config.yaml
num_hidden_layers: 14
hidden_size: 640
num_attention_heads: 10
num_key_value_heads: 10
head_dim: 64
intermediate_size: 1728
vocab_size: 8192
hidden_act: "geglu"
norm: "rmsnorm"
norm_place: "pre"
norm_eps: 1e-05
positions: "rope"
rope_theta: 10000.0
rope_fraction: 1.0
qk_norm: false
attn_scale: 0.125
bias: "none"
tie_word_embeddings: true
parallel_block: false
init: "normal"
init_std_qkv: 0.0153
init_std_o: 0.0
init_std_up: 0.0153
init_std_down: 0.0
optimizer: "muon_variant"
learning_rate: 0.00937
lr_mult_qkv: 0.7
lr_mult_down: 1.5
beta1: 0.95
lr_head: 0.0048
max_grad_norm: 1.0
warmup_steps: 200
schedule: "wsd"
decay_fraction: 0.575
decay_shape: "linear"
final_lr_fraction: 0.0
batch_tokens: 131072
max_seq_len: 1024
doc_mask: true
train_tokens: 902600000
max_steps: 6887
dataset: "wikipedia_en"
MLP neurons of a small language model. Each row is named by its layer, matrix (gate and up: input weights) and neuron, and shows model dimensions 277-404. Each number is 128 + 24 x the weight over its row's rms, rounded and kept within 0 to 255. Numbers have three digits each. A neuron's up and down rows have the sign that makes its largest values positive.
A block is one neuron, or neurons of one layer that tend to fire together. After each block is what it responds to, as a language model described it from the Wikipedia text at the highest values.

L10.gate173:165123120097129152151108121107123137108102116094146102122154117147123138125136162114089124105167129180160118119098154140144129175127093135112183145100120118129138139156154132114142107129097102116098122082125106126192130168136136115123089116137122136118130125115126127138170116122135139131107126179140103137137129141168141130107148107129167171117114154103148133157112107154115117120123
L10.up173:147123095112159167119096138142098122155109126128160099142098109142112120119144126094111071152140133155172099099107129162108131121176117135180141124112101099131137126142150141122143110139112124145115116092104126167153147158197126106133172096125140149156148143116119157125131100160167155121132152118137138173174073149157136101128156136156139118114147201117160128144154151119136131137098
L10.gate303:073128134074114107138141119146157127110120127102118111122107085090112118186149134130136176131127095100188104123122134109128117159170122131139164118136096115167109078134130153134136156117140123097103151111154130104128126079120114123105118145173165121134129124133119133138115143103143149148194146150135140184127120119111136158136150151125124140143106125167110128135104146127110094120180
L10.up303:102077162128161128083194111172186147141118156119140123121115099146141153140081157162155123139147107120116158136160117127153141120125151118184140136137123085101118110118100100113180104121128142127092151169171132107088137076082090129112141110118122128129080129102071145124093156169146092140120124128170181154084144099112121141108140166110130103088111107101160156127124160131138107153139
L10.gate414:190123093152125142142118135124096151126113143158160127127145080168127127138130131128120131148148101139157160117145103161126124144135110125171129064120128096167119154128102150099126147126180110104124091132143132137135126142142101102144150094166128132123133136137123168133103144101113120121104136164142161111101139156151116132122133065119127134133146143124119171162165165128109109142120
L10.up414:116080111191108159137145127135110112152126092133118161121107128118147146129129194092122144124139152164129109132183147145130168139100172136118151112120142073115103101129149124111115122196128129157141118148128146116119148145172139125095118120141134109108113104140072162140137165184154131139179128154131120158133128130115133132133129116117153169132079145147114141136127112143153164154085
L10.gate535:113156111126103143117150091145150120140074133183108131137110144146141124108152163117114095107132118104113148166169112115147114164132116116118106059127145134109119098100158106162115079166114084128082132053128089156098163180115146093106127103148159161126077148152136094166146146093176117113068138157119095187201104109131122141104113130144162119132137134098127104128147127095158107136099
L10.up535:133125089113110103105158130132162113150101162150115137109128163134142104153114200092150108127129139102153137161119132133125189128133096122116144110151099123110130091112147106131165087140100102123091117120131098181126127190102142117101135147098139125120070127120158116141175140105141135166102160154117132183141138097129122137116150106149136140121152100093130142089106100144135144118093
L10.gate548:128119171158133096144132150167125124133124107132127153108130098161153070160132129143114167197094136157149158096099101100141115146134143109185100123100104114170117142133123122174123135176141138121125091133137155124124148101142165105093129086120140121174126132087138093153153132155119089133101157156141167143154164131139128130120109120145125124105108069128101079110112151156188133137133
L10.up548:091098106123156116074098155150091085129106156127110163134104111123112110100150090124076113120162153135125110138138143117116059136162183118192122097096125144088129126136124144145095117122139140101113133114119120121097178108142123106106125149108128168156143109113131117137070104148139103129111123152121106131158105131100104123149174101126134155106181081141090139084140117124138128183153
L10.gate646:069095103096106090089105111150130095095112148127138142162129123153118131106157121137118097139148150142131140110116144105124068156185112065210133110097142115121144101126130124118077146125114175117132116141124107163104124108128101069135122138117123148150127154127139149136086096121125088172128074128123101146129132127137133124136176095141095112106191072162124116079123129097101142169164
L10.up646:116125151153124091126153103141130122128146092105153110131151093125169096146093134135159189179102141132146138103111115129120182112101125087177126144129106090157137150152120123173132142188124120135137111145147159135127111112133159111117111106137143078146099151117122108145207145167113098085132142144129180122155170097158128138096107132127120120130103100180150102170135169155148146120113
L10.gate690:121165176100141133150156099153183112147124114145145136094135132167140102097132124145130125152132096122171130128142141124114090120124157111158132065094108137145113127150117116188067100171145163143112126121124113084110166111139150146111142111139138114159134078107129079160113108133111125153126139176151191119118119110086134094139137143117149145071130023143071087119174163156159147156096
L10.up690:125089146115194147132136080130158105113148126125160146158165080128116129154112141098120098136107094122118136103113131130156083137097097120114125104107142132117172151156095134171126116170138123136111111138140131119125133165171103146175123057133124149109152115140127112110132113133088103151113112103108159142193127141173190105122104139097141128086107138125154097143126153125140148128152
L10.gate702:085171098125135147181120076129128129122119131109129124115115109175135094125142149115115150144119125141154144114150134091127165133119087111094161121142155124094124146117143111144149130154146206127142093118152160142164110104144145143102127102140121122195140131154155099142106092119131128144138123156129106129149113142094176137101126131080098112166100082130174144127166170102117138147104
L10.up702:124101115151120104122139152097145110118120103124123132132084089132116073129159208130163113126150123090117127131103104120121093140145143136126135108098143115133113105125147116135082109108102113102138148160123147173108163122120124156153168125118122119145157142191128159107106112113069105167125102107144157109151142134133144180140136144124122106111105107132193126163140121100125103136147
L10.gate908:145155140109134114090103098141203118151117115145109131088119132116103119145150137107090107143139105149133127103185167160071070144108136114130104114141140134162139153115132158146112082120171099110092135052100152150102144080128149125096138112113148125125121103121117088090131146118118132133128143151137132134164120110134164111160105171137149125109136110141101134145119137150132135114119
L10.up908:168089090102096120128128167191173121160134135116127144052100164128125073102135145133086159099125118108146146144142157139123080135151169129118105104120124156115122129097136141111110088149182135129079143103088124147108157122119133191091118129123156163124124140135127123096136161133122111081096138145151114154166127108149143134135116146108175155086157074133117120127179140120103115170108
L10.gate1218:133143100093131099196140153158135108128103089152136129066125126133135075115153149126125122159114165156138146157096141121116127143139153111147118116140112117121128150105137119150118121133167111103140149103086135149124177120102098111163169091143130115137147124161131123153149163144120141116104136152151148107145131115131132126097105136128133109118171066135092098134150154119111107161120
L10.up1218:130140094110091088146095131170140121157130125103076170087103108177158099121159155115114121167133119143133157107144112114118154149107146134167134122149101147114128133117113121169121094125191104122124153090131129170111145116117117140135135105179146142143092108153156129144133140139146115122106120139142140104142111077126127116147117154132145140125149091099099108145132087124099097140119
L10.gate1230:139133135159107117100104103120160139156119147112121144136115079118116111158152140135120146110147114094134143142133124146112143129106123114152123088137122123152092104120148171116096161166119146166114152134134160112115118162126150117082115074135135155097160124111098126089106113105113154139129152147105122126148174104142077129124179138155151142185158109139143143166096144147148072136148
L10.up1230:114100120141118120108122145130119129105134138120147170125139113097140126130164131120128142102121163109151090112136130133112097121143170108103120149175102186107102129127082110137132145128124151197143170110140107125167125127079149146109146169127143166099136095114103089156033161140121127123152109107158163154089139117110136090138141104140103135110155138110107121166151164142099122166151
L10.gate1247:103124135123141153116104136160090137119158125173158139069164139118152121131155143130158137144132156188095101121178133116130107137127141165120144117128165149136104138108161105142095096133150088117143128097149109113118181120082117124121146105102137137086125109128102119136143127105113111117112111132147137134186146179160098110104102126119140165171127075147095117111145139091103133134122
L10.up1247:113147114136131130115121142111131135145141157138140154123084192145113084113127170125092122167130119083133141162116131150142120141193125086160144084129132113134079129106078083117087119152123145130103133137156101127163143131154106092105172124129134122144091140107112124145101126121118138095150155140151137121098096102094100089161160146129117188130138106154085099141077139132118112113121
L10.gate1331:160145136116149137156139128111139135137150137142110146154139135177153135154161134128096094122106117134151133155132152164164132151090132114153090173150142136087118160122114195110100122138143099161137138135121124162149158126179109146142120069096124068119126109114122128154180142107139137140125106113142101137141121150149100105112150129132155129098120118098146167124156070102151161130135
L10.up1331:140120105142121099123112103143122098132137113113108140170154105162173098099092131128148126173100103133163170120131104103104138108161086175117131097129165148163128133107132165109096134163109138094161179153140159152137149162159163153124156101142183118147121130162137142135173135153111173136164122136127141137176067146143108108124123103125167139092170092087131105163118132104123154154109
L10.gate1499:121155123102114117146161152189134120139073129110161127101143115119120131157144127125194103114146134139148106154119131132107106128115133130114147131126096123156144107111141152170101155149128119117072108119111133125128112140140063118096119140119138118128158108133093106151147109079132169156157109165145130090162158105154104125161160129086131125122126062135150128119140152174098167139123
L10.up1499:088116134131146138128090105130122109112181141113142149124092146125157120102111129097129139127164114120130199134112156089118126128170115141136157128157090140165107109114123147122118114124142122112077120133100132142178158106114143119142147153069134084137088114136132113133159112135088129172114097172124120109170148116099124134107138155096119149121131129101077118134147114111166124139095
L10.gate1600:166089139124136110104102146140163134131123137117145137104139153170140107173100095147141124104119129152124118100107168112116117129157168147150127074140116148164096138125105117118104123148163144119105118133139120139127095163136137157091112126197113163111110132129126133114159134141120120078134115105143131127093075089119127164137158137111142126107129092142152139105162106134126089120088
L10.up1600:126092140144106102064121112109174124111109150118161091107154183153115117125162095116143109143132121125130149146115134143180098111090132108132150119116142137156141162101114123133111152142119135133066131120168120132154142098164167124110135114192122135126125107131124152077108105159138136175154110128120126154104105174148122124118150112124095125137190086144113110131118119150120084141160
L10.gate1706:189159159095124166146135129124084129173125056149160144152129116122152089133171144107171128095140065113121075118104148120136132124101116191124099116137132082087114162126158111141084146119144129109151151110094165148139133144124148152115155119144121141125093153109082113086104148135157158156142144183130093114119115108122109126120139144125120156126138133111135128096147186115090124105130
L10.up1706:162156081144129140139155159078117129153126083171137164097101112116151150123144124092123122131124093095138073125130127155111138150121123115123130136119164115105092128144124129156143143085144128077130145159109156175156118096156136144112167170136153135128138138137129118164112104156115115101176097145151145116104108136123165093180144118152131124127141127160122118097127172150129109144132
Description: Name completion pieces. Final word-piece of a rare multi-token name repeated from earlier in the text, e.g. Plevitsk-aya, Tatsu-no, War-ped, Nod-dy.

L2.gate15:122088134091146119106084100116101110149107130146098099151125135108150152124103113179076152101137139104114146131145121075129162090160105115104190126109151124109097142107131108123122116157139145125131127133118139165096115133129140128146104118137121114122158139141145057103129116093110096112098110095119141141159104141075103104110135129101122116155133128112129135129101142126122102141127
L2.up15:129135150109132119117072099107081127138099173118085092115116161105112155156096131133104124114089133167121139137172104070119117111157131140102173153139160128080096122139110133125129113130167144114122105126112094111129103144151139144155136147149098136142131143176133090099139105118150090137117059102131132144150084185110116134107116166116134143141109146143146129151105133129120111120128
L2.gate562:171089150110122124121129093130121145107122135161120080119131162161127161162147113111126096133099125146114105157154125116140171124123132135160176080114120129172126133123142110116190120086134102186130133136114131120099144109110162045141120153168140123094148123142110124128145111165117081099137087092140164127153102138122107135105132109118115115145111133145106127116145114123156140157117
L2.up562:127123114103137156145126088160122097102123161147122141122129124124113111119131163142108154154124170164105106169145149147137131105128170112124116175095096112099098092129105146170169151110121091142110146127123155100138121126116091089105157126088151126127102097154099149093137112094129106126150110125120116115118109111080073198148141138157154105173099130134084129128114153112091118145123
L2.gate1351:157107095077168117148083139088148130146142148160111139121110104113113137150133170113125116149159105135152119166140136095157164129157136138152097122137165203118093113153128158082131126131085172150162106099139136137154128116084150150158170114097177142060080124184143170117116096139112102126152110109115146098179094187076105122140182110100147134089121137174141118140139148152141125095135
L2.up1351:166159096110152113152110098114116111149134159145160139146109097110142138165142186102114122118144137138142152169106151094139166134149160132137119102115144128105133134142156118114151147189107157137152105112113198098152171129147153094091140077133150153111104147156146104161148100134104168149120111096143141089104096157130115159116125153110151117103161124174144103130114143127132165115091
L2.gate1511:143106074091161177130128112119127153132102149162152101111128109095161133143151107124081129102121138081160134098147147136097155095135115117128131117151172116191125112138090154136118087135125115101169113109098130156159126120147170094139108150105170146126140130138157137093149134134120140131085102117083141098115091151109138139098157082160110118132150134138106107201110137123085099093144
L2.up1511:143123093137174111154183142118135140128142175116123112147116130126129132133151108127129131112146105092140114140116116106105138122130151093131145120129162132123165102138111102107127096165139118146119120130097112040145096145131192080105136140106163099103125097072167105131144142102114143139104097103095115139120087133130102151099125136088172108084162137111133168140158143118136139116128
Description: Clause-break punctuation. Punctuation that opens an elaboration after a complete noun phrase, such as colons before lists, parentheses before glosses or acronyms, and dashes.

L2.gate235:125128098143131158115113146143130126131094136162116151132082139115145101119074127142161123113130125169175150118127124109151165161175137119118142122163133132160158111137136137125140103091141125140098157207104141127138058133113135163133130115146153162091111137144112143109147090105131177142152139139102103136103116100165134134104121114135136169106109160112136152174104096109132124137115
L2.up235:131132092129095142159126133132126164147135130133153186114098129129113106121079111127115131146126108150124114144166128083167188148166169120104088122132100135139117103152131119125110120153132139136083175152109174129127129079092158139123116112114172079095106116198123141092138097126124157123136122113104095148125122104131127081118115148149094140104136131070117174111104111142130124155083
L2.gate262:136127124119131164120110129158131138084131108162188098124118104098128106149101156146137164152126062122126140132135077110149107146120144108149121120155159128168126119136112125106142119125169160149140095117139166069127080160156098180164147080146159098123097162138101103130106074117110142147144091131088125120094122117114124105092124117125095121119113111127104139123120102112119102187152
L2.up262:097128136121163145119085106151172159087142112127141142133081138119100100165121163137122111115106129114137194124146113087136136175107128071146155155135117183173158118141147141126119117128140126117142138117160169109144114123108093174093131127139112105079138119147112117166122119082171116180144133067147164096120148131093135094081138130140100139076161139125114138136128130123137130200120
L2.gate436:125144113132146110135112103111144153136134160138103101137123125124136125133135161133091123116097136126086105127137112129199152140157164100149128114078092134141114144112112102134120147130095105151104124164153108091106100125129144095136131118108166128087143146139144130141123128139136116149164159092164134165139119152101163149075122131128161144119127128149109158109085105109082118145094
L2.up436:110129087094160138099112127148134136125141114132079117131120160146119123123112152117123105123077130095133142155158123112144122109171145167126157096098114108169092143123150092126152139123103065116090110157132128108090104127104168126119132135118127132088157128121109113155091131139149113149114138137143133121164159148133134143078116123116151166094106103126090142085135113104133160136135
L2.gate672:113165114126150158094107138132164114106141155151122152111128140154089098119088184166077085127127142165110140109151143124131125118151137098141146136092074120138129126123126102099105149158147077170161107141120138143168115145098120124155145116159170107100142118169126120142128116137133117097175127143114171144137114094121140077071120127140121156094165164111122130092112117152130086146120
L2.up672:080143101131126131109099116128151111127173125139105139116114127139103104113067186165048086140159146156125172108148130125141130141124129089153144144092116119133114119132104112110114142154113073162158123135117122141121137127102120140173148118164150121108136091154096134143138136115133111112190110126125170157086126085124147111071120120142093154096146148129101117106134143150135088154158
Description: Repeated proper-name starts. First tokens of proper names already seen earlier in the text, often word-initial pieces: Sim(Earth), Mad(onna), Chan(du), Fin(n), Anderson.

L6.gate146:180136123104170161160110098123171114104086168164135141182134138137131135151120099143133148131125099131130145118092104083126177111150130138131076137155143131111113122095151150162129133135125141115147081106134093120147112131147126083151133153097134124163095142129117146149151171101127123137122168086090117143158117133116145096126120110100109146121128102132102163138127107146102117096141
L6.up146:143133118132122088131133085134136128105127091171113115135123116103146141106122127136135101153113111136122122096137124101143097136100108167145116121121120135127117153095113102136150154117109118127146103114169111093144156138101155045155102184145141083132139094125160149113167167109073125091134138133083101115101124132093154097147130075086099154097144135126154144144168121122129132136135
Description: Punctuation opening an elaboration. Opening parentheses, commas and dashes right after a noun phrase or number, before examples, names or dates: "animals (cattle", "June 9, 2009", "Adamson—the son".

L6.gate186:081132133098127093134111124145144070143145081153105088151127098126144127146085157137146159140093114142085111108135117097134109145137110126129146155119058110157148135154184071093098147123098153162143110128100129152126137115107099103139124126140103109148159119130085111131104115145127129140129171160116153157139082121147141123105150101098144172094116135111135138105127121127156099121146
L6.up186:109161104159146173125109140110203119133153032148108139092138107132138151130107133131077088109158149128152133142115102117119116135096105154071157093109113146162085121161147123141122138119070129110126080135129166133137080135091162131101122125118149135102107095103106146163160099098125106122148148142105121098135123088119106116107116150120141131131143134142110154119131121119098159079139
Description: Mid-word name pieces. Non-initial word pieces inside proper names, mostly personal names, split into subword tokens, such as Ru-th, Tub-by, Mayn-ard and Boyd-Carpen-ter.